config.toml
hidden_size = 160
num_attention_heads = 5
hidden_act = "quick_gelu"
positions = "rope"
attn_scale = 0.177
decay_fraction = 1.0
max_seq_len = 256
train_tokens = 323300000
max_steps = 9867
MLP neurons of a small language model. Each row is named by its layer, matrix (up: input weights) and neuron, and shows model dimensions 0-159. Each number is 128 + 32 x the weight over its row's rms, rounded and kept within 0 to 255. Numbers have three digits each.
After each neuron's rows, "fires after" lists the tokens most often just before its 100 highest values on Wikipedia text that the model never trained on.

L5.up446:082114150095120103098170130118127164056173133085159062138136143076141121073118187126204187085165162151136122131192102144183127139118087148138138120075088146171168126125103099110092125116118127134101100125139146159084102211122133178110191148092111102096148184127116107105092118111060111124154105132074066128144132163126153130169088166112091139192127124155132111173117149156102071135122123151124106119106088161107121114126160154078110126200084126182122153147082101120109186145140185
fires after: ",", " ", "\n", "s"

L5.up158:166136174147114114061151139117145146102141122060101116169155111123159132159147089119102108095139155167162196139123091046153143136131130128176192166146113147112151155163104089122075158114109093062142135126130109063130099139076162147118102107089118123140155108150043120146152101103117127164164125131116113137147132110113115149103088183152181134122075083110115133130099101094149137172105084191108094139150102143069182229022154068100126144138090158136129097124141098125150126092108120
fires after: " in", " the", " of", " South", " to", " In"

L8.up614:139097173128156139102064125146100201116161165124159103146135081085159125126157164192149113045114080151127156125103132114158068119097102130172147185084116086087106152046137185076151191157138127108142096147117121164135102104174121103124155073118138143117194167129085074159153141147105090158185127105127091103152116128176120149122073149186144033122109194115085093132152121144135135132129179108159125160141192149094074102119166136124108142135137151117138149128095127140111109163101108
fires after: "-", " un", " In", "min", " in"

L3.up338:140143150115152083125096128112077093078155198080167055173129114161123137152107142136138184097131106155152134143164140128133116121130114076075168128113076081119103173053177127081087197089210123088157116133163095140105107144072186111112129173163086127114151135180134097125127155068121139082124111109152085146147121100068112161191069152156116137099084156137094167091151152131142132141111150161172102121080162127099069137109140154099089089188146114111166141118108106102111146122128167
fires after: "\n", "s", " an", "-", "as"

L2.up480:166106126094100141129145074104181199112133156139158056144125148120192159103158147164166164101091157123184171138120093200174096134114123105106166097132113143135120120113123110056126157044156141103176123124162169142127093185120123151128192098128131120093145123156175109147119100149117110154119116107069153108138095127173119152184146163144148158186156145089115149174141105133132125182095118180156100113196153149094147160115203158138071131137116149172162151106139160061122112167153193
fires after: " ", "s", "\n", " the", " it"

L2.up113:176116141167112083145078133111107124159141083132121111111105128136152107141077207110157115082103118165102146106052106166119061200105122086110150126141092142116110122170122105076114114073141124123115156156097165118084130158187110103148202131100174091151139117061110119138166111158115114132158116053102138181109134135136091148110137125119053143161112138120078158106070130161111130105132089204150112115061166103129115172081102113136099165144096157150138152144079212118074090107112154
fires after: " ", " W", " J", " D"

L10.up318:135135106161186145138082107143149156157148131039151116047143120118175099156136113117124105072072118143081173121124129069121104157130121134097135135025146131101138148110112130059141157100154143127126065145186108097170110153145116196134153111149101128169121120108121076099139134146146134135184155121134133145154112161153176101065136136114121155142124157090084058129122089147091094093069206174080119118135152149127110113093185179119108132067144137105129177108169105178109141148089085
fires after: "===", ".", " (", "\n", "-", " |"

L7.up222:189124116127154126122121149102123178102130183087115080163130128155102128143129114100177160099080163175140133131160141183115055155046142053152189176179110109127141139115116132082118106130131081141123125078108112091104175199144109157109149120141089137136152137095127100087143109112086099143085126188134125125147177123058113137178144074123152120095108135116083090105140122208138138118106168151115169108115140197146186140143101121160089073176112170139110156093141179115103132071147193
fires after: "ra", "ho", " Bo", "ro", " Ra", " fa"

L2.up109:116104135092112148146127084110178149144151139085091078121107125115087187135130169178123144169079151161122126127132092184110100135179146059096143169115176131102087077143074081149108158109111106109167092117047139150139098169152126113145163169125107136148114151127103088147134122106122103111082145145101141114128084101096166134128130152171136121060083135043132158124168093123144114183075153201118167098089165129084099187085097121114063127163176104169134158175150115183105122063126138
fires after: " ", "e", " Ba", " Sp", " Bro", "ri"

L7.up341:201113095128129109111090132089147116120202151119136111176135085075138118122171150156153136150076146118177151165134124115151076100129105146152188197194116111148157108121123122078045117091089134101118146135155146153152078184188152181142100114175157127169141091094121102098129098097101126068088099106150105136167104139149114113124137149072182089142110161173115154156140085193084139126106135144128096151123136147152213159189144118058104151197096146127105159157135155139140105116101159
fires after: " the", " ", " The", "The", "A", " He"

L7.up112:175105170153112138125161125063145120132133113071145128118114105131175089140118129190178137128071201130120164138147138077170152132160115076150177135110117098048112132043175200121083176153158128061089073142071097152192106105102123161106169140119136156151180112131085137165166150037155109134116132147161082111132110115142119184133120158148141146120060099110136080117116163123146129138103170177126128101126061108106128131139128081118139100147129173164116115143110144163105158092109163
fires after: " ", "-", ".", "\n"

L8.up317:074130162140106144149192108062133130148134156104096142140154123129189098119162137144155133100137146132140118135106127223140165198129089115130199130050135130080128095152133162098168108113133083110166119100135131170126099173148192167127115062087134138097139128092109102126147076093071101133133101116121065069122134168114150185099128129106135132173124148064135141192153125095183050096106094183117121094143076090114159145100128145103126176082140174096165150159096134100121131108106175
fires after: " ", "s", ":", "es", " to"

L5.up173:171135186076121096070093121048129155075129126087173074169183141086142164117101112151120166088103124175179160090146128154135145196133082143143123149134050176096082134106141141032132174108158084117172147144110095071148125137126155133107160186168132111114192120151145169171115129103119132121124135097113161104119116113187146119097079126151114089113119205105137148136158139165068099157118144122158080134144142149150100116107111164121105093141123087090170112096096150158184173136142122
fires after: " an", " a", "-", " A", " inter", " ("

L7.up48:159096145127095179105100125156124099135128204105137157068148152085166148151130081152158101147167118171147130094159115134159137194137130140159150148102150164107110096052164169077100143083199107115169177138139104089170085102094136089095115141196142102126110067102137135110124092173105131121118105092145080088156175157121094099191104102165117112135145170115083127137158144092080112167059149088112127087148055097129103184129133117125085093097123172133111150160180067135134132076114135
fires after: "S", " trans", ".", "s", "0.0"

L8.up519:123169108115129182083150135133168174148122137069128097133167085107100162096149112086136110072064103124159109106081151110142145135087099132140186085079114104106156169146126109079130169120117101119159100161071091104129103137195083147141142140079147125159128133112122075078148142108163130157227148170099112145154091183134116120124111144155040136089116135137104162171108140191094126149143163124092173114169143125135169085131113078125155102107104158169118156185138206122155083140123200
fires after: "\n", ".", " Du", " Di", "ur"

L7.up29:143126153059167148129145136093146163142094182100131095159147082094166130140140138201162169141135140161095129143149101094189130104154101112088172154107178127084112079085120180118110192110168135096168070131097199150109108178166145177117101134126116144127219114066121082139151090105117059118171143099169136078128116094083121177140134145126093093093126185150119154150098114075132110108078179134070091107144137097142133158100152135099106118129071122174085107132090096126140165097123149
fires after: " ", " (", "-", " \"", ".", " at"

L2.up321:171125135133167119059153183116137106153157104156137116162077137125104129142225174123120106078049127130131160106129125192169141113098116103102148080143130142155152136154079188127112155153107125085164091100140169139172118129184090191105094184105143150180182162084120075106120139102157122177131133113108075137104168103123184154051100111155109161180087097131130130178119138164104098126095155125136089150145163096104137110098126100091165136195153134130135070189143101143138083139093137
fires after: " the", " The", " "

L7.up78:141075106131134190100184120092151154088121123106086036146131076135142113108109130159150122062089176105191112119155158138140116135151084117160088125127090126133093122163102136113124133140108106104161051129079088147120110167165120109162137150126104079169149143124115094138155090094082129145185140134105101120142088145156143133064100092133092088083111169115126085174147042146102108116099097154150193098092070164113138115174177087111118066198119140175100165149150154120132066156103111
fires after: "\n", "-", " ", ".", " B"

L10.up509:125117156131109158048127103109176194109167157141141085065174117145174133110125134163151159121095126193136110118145174111112077152089160109157178102126127123064111116093067153102128180162192126073112078138112094093127084127185073105133116180109155087150159134183087118104102156134121168073188104074094108106114072133135100172085144155120102115196122127115112100171106101137137135175155172145143095140192112093130141100100080078097137069108107137124124145112109160166118167128130108
fires after: "\n", ".", "min", ",", " ", "-"

L3.up532:146153127085103151179114154178096088077112130116083113158125098136121101124169160124145197072100163151153178092119141146125082139132119097138093094081137101120126166114099129167102175069178094106136135136121123156168081097108169090119146148150146127139127113081071052146100156141106138115157156168145060152150076078124121087177060131193118132046095163147130125104130110147102107076108164121125172118160176127105067092140106149086088108107068142090129099107130125109097148117126040
fires after: "\n", "-", "re", " is", " as", " S"

L5.up31:130111102112146152117130148129158140162131199086103107175137130135202141111148121143158144111109121081113183114138138128123178204133053095159121114089098146166145141089159096121126170065159095139175072101131114085097105102117152163133150150186101079158082140103136115123096166136131112126217124145112106147170105099146122160086131123190114140097127169188143110155148058064074057134085139089106098107128068139090061132114111178088096085140142124153111165152156094145113128160170122
fires after: "\n", "."

L10.up484:143129126103114130172100148151151121167134143125175088094148153142189126160140127135093097140109143149159145133111107076135078066073144034113190164059115134054127071079076144102150144165093136105074072145134141124114102137124140179134103123105143042106187109133160057149206112149159133101069109100175094120105113094078176096079151189128149134162117159139135144135157114115125114089137143156101171107115127126147113138140159082077126104149103138141146092127106121139081164139068150
fires after: " ", " in", "-", ",", " of", " the"

L3.up568:213102204202152105126142138126101090114170094157153146096154073135145110068104093132148116046123103188112181167141131209155102190056105113128132124117112089124123119136143144089063126084101115170062116131139140124178137157186174130114182130113137091181113084093158118149115145147178061108123085111114145131106136114167141157111131135120089089096105152180090132187118122121137118080127119162151075176142148091075120106119147136160116155119125063145115143136139147097123099150126131
fires after: " ", "y", "wi", "g", " D", " do"

L8.up337:116133073070154149104085154118114160140173125073139129189169146114160076128156143120106166156155151142114111150186107131154079141110095122130110116087088108151142121178131156137117121143155115129146086152129061115099127161132087111164123151120097092143132065096170090085155175092176091110124082140168129116117147165120164085174159112118128082133149114124131108120139079198117139160145126085069049112074101147124181153140094112162041055188070187119123181112084130158125106161105147
fires after: "ra", " Ra", " I", " Ne"

L3.up313:136083132085152162111115108079156153154126142135136133157086159094198164121100129117158107052122142157108154174124178174135118148129194107135116137129070146106152169145104107103133108174146112038152121110162071142119088181124138118105120142091104131137183159145083084120107148131087131124133166076101114178238142153129099215165132123125104131171094119136147124164144125099166126146065148130094111141099142173077177160121098146121158136138098118142096142140092098103100132152063219
fires after: ",", "s", " where", " but", " and", " were"

L2.up499:075109158144152127132091130117096095098175136072111176194084058149127128155184124193139164132099170170094164129118137165132140190100070126163160137159184158116075073116091121133143180148156125140121077201116180162146074161136136202145114112092188122122148093109115178141118152136114157136157117107114150097135114084122128098135088165110032099091120126222123148171149121106142100154117095140144157138112147168064097095094140150137105128122133107135156137173132142105138082141100131
fires after: " C", " O", " T", " K", " F", " Ch"

L10.up639:211109136100150145128182158134166184131120103148114100158097078150190113132194145202137105093115147156123154153154093188159107141104113070031211172081156173122173094107117111088116146139171109112142099126129163085168114136155088153104111162103141101123196120113126060134141117098072121125156139127146116122102088156121173112112117093119150126181118128115115165113184092113103100111126079135106090123101119180154148191114137119118077153132147188124195105143108082092146155118129123
fires after: " as", " ", " the", " in", "|", "==="

L7.up139:188080123136156144134075106028165099137146124107103101129140091131130141126152121163132112122081149137136170114122076134148135159139135149120143141123107109110135092091130106130154102079144147085118065146088154142160131091188113152121105105112198091142106150164085117126112104106176095134086098086151099125102109117085122163037099090151124122176115152139126137167114088149132172164102169158096064115130141105094133107066065127074129116241060070169094100171105144155114121087100134
fires after: " ", " M", "M", " the", " P", " Vi"

L3.up595:112141064167093136120168136124122127114206128146161087149093108095034101156153090111140126112114141170127092150133144175132160184089134097122105139134060132130059086146118121133114182130180140135115130157105132124079164173108155149055142120108130156117120071149141143124155141112151133073165177108110141148107030119181105110113089163151061108121115101160148157128113096127076141193142156130138172131081136077158082112080154061091089099085102091115100130169101169108117098118101144
fires after: " T", " D", " Ch", "T", "re", "I"

L2.up0:143095173091114131113117149092151145113159179063104140143135132107026135085168131153150158150078161122101117141152137106134165118167093137075119163103106153131158113105139085130108146130128102128144139153103148125138134179143100148102185143161101140171106120109139079109120166133128077174150191148103156123169083153105141204119154164148154127044129149183134156185162072153106095181087149114167162091113117116069152113070168157156085090100144108131134137202084111147104145040096151
fires after: "\n", " f", " lo", " tr", " Bro"

L5.up128:162089118099096141129109115094097119149154190122111086122106136165106087120143125168120121139127104148117180166131061140142118101149149118133127113144136131088104094104179163132113124142134126089125113137080085144100123076141113135154093098107142151151157130140085042176147124081190072159078128129153148164114127113078147096042158107094108103102087142117068062127220116129112129082111163137086123099053125172110097188104144124200088164106114065139157103187118142147158115070177121
fires after: " the", " ", " Bro", " in", "i", "lo"

L7.up203:109166152114175130089059156154140156080109148073156162141157129063197165183144120212161105131113115196178160145105126138161102067142111088130145132096143102127122114141072138129112153127100109087164109099160173108133094137177169184096182156107155094152151132095161098110135181079092150059162107084104078150119099139136122089105119120118132099135081117130120102117119106144061083096136150134112124088087110076119112124136166130104181150161136089120146056146099110123148186092117190
fires after: " |", ",", " On", " "